Weights of a small transformer language model.
Size: 10 layers, width 576, 9 heads of 64, MLP 1536 SwiGLU, vocabulary 8192, 49.3M parameters.
MLP neurons of a small language model. Each row is named by its layer, matrix (down: output weights) and neuron, and shows model dimensions 240-303. Each number is 50 + 10 x the weight over its row's rms, rounded and kept within 0 to 99. A neuron's up and down rows have the sign that makes its largest values positive.
A block is one neuron, or neurons of one layer that tend to fire together. After each block is what it responds to, as a language model described it from the Wikipedia text at the highest values.

L6.down8:47 43 64 58 39 48 47 53 46 52 56 49 51 51 42 30 49 48 67 44 63 39 48 61 63 54 61 37 62 52 50 57 31 50 58 59 28 55 35 35 50 55 49 48 46 55 45 56 53 61 40 47 59 44 44 46 49 59 48 47 44 55 55 45
L6.down194:50 56 62 56 37 50 58 61 41 53 48 38 52 66 52 39 50 58 43 57 39 50 61 44 41 51 60 46 45 38 64 53 59 43 30 48 60 41 42 58 66 59 60 61 48 38 57 67 40 42 60 49 38 42 58 22 53 51 52 56 62 40 64 46
L6.down237:46 56 53 45 42 70 62 50 48 55 31 59 39 42 49 50 58 51 40 60 50 48 69 49 35 52 33 44 47 52 60 52 60 37 44 37 38 57 38 38 46 44 61 51 65 66 59 44 56 77 61 53 59 46 61 59 49 40 70 59 26 41 59 45
L6.down405:51 53 44 52 49 26 43 63 69 59 52 44 60 50 52 43 59 38 57 48 44 43 60 55 55 47 54 42 52 53 50 47 45 68 62 72 31 59 48 42 38 46 27 46 56 39 59 64 48 43 48 35 71 37 49 53 48 46 54 62 42 58 66 46
L6.down544:47 41 58 43 54 30 42 24 51 40 50 50 66 43 70 59 46 47 63 47 57 50 45 62 48 60 40 34 49 56 57 59 66 52 61 48 52 62 50 45 34 67 40 31 43 17 35 38 45 58 56 48 65 56 56 39 47 47 49 67 55 60 76 41
L6.down1022:65 56 40 34 37 41 58 51 53 48 35 42 56 63 57 37 37 24 56 55 58 46 42 41 36 54 54 36 43 45 41 38 46 45 41 28 41 43 67 54 55 56 53 33 54 39 54 44 58 45 48 57 41 50 52 48 40 46 39 45 58 66 56 71
L6.down1285:50 53 57 55 62 48 42 55 23 59 66 63 53 54 30 44 34 38 41 62 61 52 51 69 45 71 57 48 52 45 54 32 50 49 37 59 58 46 45 54 62 50 52 24 48 47 63 50 52 36 54 67 77 44 58 47 47 56 51 72 55 46 54 46
L6.down1444:40 44 49 64 58 53 53 43 44 60 41 65 46 60 47 39 45 54 52 32 64 35 51 52 52 50 63 68 59 38 62 45 55 44 65 31 46 46 23 35 44 54 33 37 37 37 49 48 56 37 49 48 52 51 58 47 44 48 37 43 42 39 39 52
Description: Markdown table separator dashes

L5.down692:63 58 59 45 54 34 61 53 39 57 60 67 49 70 39 49 59 47 54 47 58 47 46 42 61 57 47 34 33 41 41 54 70 38 53 58 61 50 42 29 52 63 61 51 46 48 29 51 67 44 46 52 35 66 42 50 45 44 52 54 38 46 57 55
Description: Inside foreign personal names

L7.down181:50 49 35 52 34 69 37 35 63 60 58 52 62 46 40 58 60 45 62 54 46 66 48 56 48 46 32 49 43 58 59 57 54 50 45 51 49 58 59 27 53 47 46 54 46 22 62 62 35 57 51 55 55 50 42 61 57 63 36 42 64 72 53 59
L7.down384:45 43 60 53 60 49 45 36 64 73 48 52 43 71 61 60 49 51 43 39 48 48 51 67 60 52 52 59 45 35 58 48 59 68 71 59 57 54 52 50 67 59 51 56 58 69 64 67 70 50 52 49 44 65 43 41 43 54 31 25 49 52 58 23
L7.down784:53 38 41 51 41 60 72 70 59 44 62 33 27 51 55 60 39 69 54 63 35 45 46 39 26 45 33 63 59 49 60 38 55 36 39 52 60 44 41 59 50 42 64 64 42 45 64 33 38 60 47 43 40 55 70 41 32 48 63 60 38 51 54 47
L7.down854:51 57 56 66 40 33 41 41 53 56 42 50 41 56 55 40 49 37 62 66 42 54 63 48 55 57 57 63 61 43 56 68 47 53 45 49 51 43 49 52 70 53 44 48 52 42 53 46 43 47 38 46 54 51 50 47 58 45 44 40 63 64 47 64
L7.down1036:52 49 68 52 38 57 52 50 41 55 48 38 44 45 58 58 36 51 47 50 42 57 55 55 55 59 41 46 58 62 54 63 55 47 50 49 41 47 44 58 53 83 46 50 53 52 51 53 51 47 59 58 36 57 62 40 50 54 42 41 63 65 65 59
L7.down1098:70 59 44 47 51 48 53 39 61 50 60 68 51 64 56 60 58 57 70 54 40 64 39 53 40 46 58 55 65 52 45 53 43 53 44 60 52 57 71 64 55 49 46 55 54 49 48 59 51 49 59 53 35 43 43 32 53 48 46 45 51 56 63 46
L7.down1440:51 47 49 47 51 47 54 53 44 56 62 41 46 60 46 35 51 43 57 42 62 51 50 67 55 68 56 38 50 55 48 55 61 68 48 36 51 66 49 52 45 58 46 54 42 51 34 44 47 35 47 50 43 30 52 52 51 49 38 62 38 52 50 37
L7.down1518:46 38 63 60 39 55 41 64 44 43 46 57 62 54 44 50 66 30 41 56 50 50 41 64 42 69 38 59 58 60 67 48 46 57 49 47 51 60 55 39 38 46 46 53 49 64 58 42 61 60 64 39 49 56 46 69 54 56 51 65 86 52 55 51
Description: Arabic name fragments

L5.down850:50 47 49 72 65 45 52 53 57 41 45 55 57 35 66 38 43 52 47 60 49 32 45 31 66 69 53 40 53 45 65 60 49 60 53 57 48 43 52 29 52 60 56 49 50 49 39 56 58 44 50 55 42 52 44 31 56 57 42 48 33 49 65 48
Description: Table separator dashes

L7.down78:50 48 55 38 32 40 47 53 50 41 43 65 42 59 39 38 36 43 29 49 41 55 40 34 49 62 68 46 52 49 37 39 70 57 51 44 46 42 40 64 54 66 61 68 57 48 47 53 69 48 42 51 59 40 34 58 53 53 70 49 34 43 36 38
L7.down109:44 46 58 59 32 46 53 48 53 58 25 51 61 40 20 53 39 60 53 41 54 64 52 51 57 37 66 48 47 29 50 72 67 36 45 42 31 47 51 43 67 51 56 72 43 59 52 53 63 40 59 53 68 43 31 52 48 59 56 48 54 36 54 65
L7.down608:50 61 40 60 63 74 42 23 52 54 38 56 49 54 49 41 46 44 60 45 46 46 34 40 42 34 48 65 48 51 55 46 55 45 51 51 48 37 53 47 63 57 44 35 45 58 43 39 31 44 51 46 50 43 40 48 56 57 63 58 50 42 52 57
L7.down649:50 43 53 42 42 55 68 34 58 40 49 52 33 58 68 42 53 54 59 44 53 57 49 71 58 67 20 64 70 44 41 58 42 59 55 28 47 45 35 44 53 50 52 64 40 36 46 68 47 64 67 57 36 39 52 48 43 42 58 47 57 61 64 47
L7.down672:16 41 62 58 54 49 50 50 53 54 60 40 59 28 72 49 54 46 45 45 54 43 63 56 33 47 40 36 27 42 54 53 51 53 51 61 48 49 37 44 66 55 33 55 56 38 55 33 76 55 36 34 42 44 49 79 62 58 42 57 63 65 53 44
L7.down918:56 51 56 64 65 44 61 39 30 60 38 56 70 58 54 42 44 50 61 48 44 47 58 44 44 59 55 43 55 42 65 60 41 40 48 48 50 60 67 39 48 28 48 32 48 42 55 48 56 32 65 55 64 60 43 52 50 52 32 58 36 54 47 49
L7.down1246:49 35 69 49 46 30 50 61 43 40 59 59 44 35 51 44 53 55 45 66 31 47 62 59 45 57 46 42 34 45 62 32 74 46 59 41 40 40 72 31 39 30 51 39 47 59 53 51 47 48 40 56 43 31 33 33 56 49 48 51 30 48 47 54
L7.down1373:46 41 60 58 31 51 44 52 36 43 36 55 44 52 47 54 36 53 54 32 59 48 54 51 78 55 46 60 51 46 56 53 58 53 51 60 41 32 52 57 60 44 64 44 52 47 69 43 40 58 55 49 59 46 32 53 40 60 64 54 55 53 57 62
Description: Table separator dashes

L6.down33:40 55 55 50 51 38 49 42 58 34 50 36 63 54 66 44 58 51 45 39 46 61 48 60 45 32 59 31 48 46 40 64 45 43 48 48 66 41 51 57 53 44 53 46 43 47 34 58 62 66 35 46 41 28 59 53 44 46 55 65 51 52 55 59
L6.down229:46 52 44 39 61 60 39 51 52 60 42 63 46 48 33 53 29 45 49 52 40 26 61 39 50 58 31 40 48 70 32 60 44 34 60 24 51 48 65 65 55 57 56 54 59 52 36 58 68 54 49 31 53 81 46 53 42 47 53 38 58 47 43 39
L6.down291:38 55 65 45 44 38 70 47 43 52 50 44 51 39 54 45 55 60 62 49 46 50 57 52 52 54 48 50 42 41 44 48 46 64 48 57 58 36 43 49 53 53 52 54 59 39 46 67 46 48 49 49 45 35 34 45 56 78 46 47 48 55 58 46
L6.down303:34 56 41 43 39 53 38 57 59 50 61 50 53 39 52 39 48 61 21 46 56 37 68 58 52 50 32 60 43 56 59 52 36 59 48 32 54 31 46 55 50 54 45 68 61 49 66 54 38 35 44 33 42 39 59 49 36 53 48 42 61 51 48 56
L6.down824:31 27 28 47 59 34 47 63 44 69 42 54 49 43 47 37 58 58 38 55 60 70 50 53 54 52 39 49 33 49 40 52 47 43 68 44 49 52 46 55 48 31 46 56 51 39 42 36 50 62 46 45 30 44 41 70 51 26 42 54 67 49 39 55
L6.down970:53 57 45 44 36 44 57 46 42 41 42 56 36 48 44 51 41 60 50 41 50 48 63 56 45 54 58 49 55 67 64 51 59 54 57 36 44 57 35 42 33 31 54 61 68 58 66 50 59 58 37 25 61 58 45 65 58 40 52 41 49 52 64 56
L6.down1509:47 49 50 38 53 52 36 48 67 50 54 54 53 43 53 52 49 45 57 42 71 28 41 51 41 39 63 49 48 61 51 47 62 55 46 57 55 55 60 55 54 51 40 56 52 63 56 42 73 41 44 35 57 71 55 51 49 52 47 53 61 36 31 42
L6.down1514:38 47 69 68 37 72 37 51 44 59 38 43 45 45 46 48 60 55 45 49 58 45 61 80 40 29 43 53 42 50 48 55 71 28 52 64 54 40 54 45 32 44 39 46 60 67 48 52 31 45 31 46 51 41 46 41 49 48 55 56 63 48 52 45
Description: Word-opening al/di pieces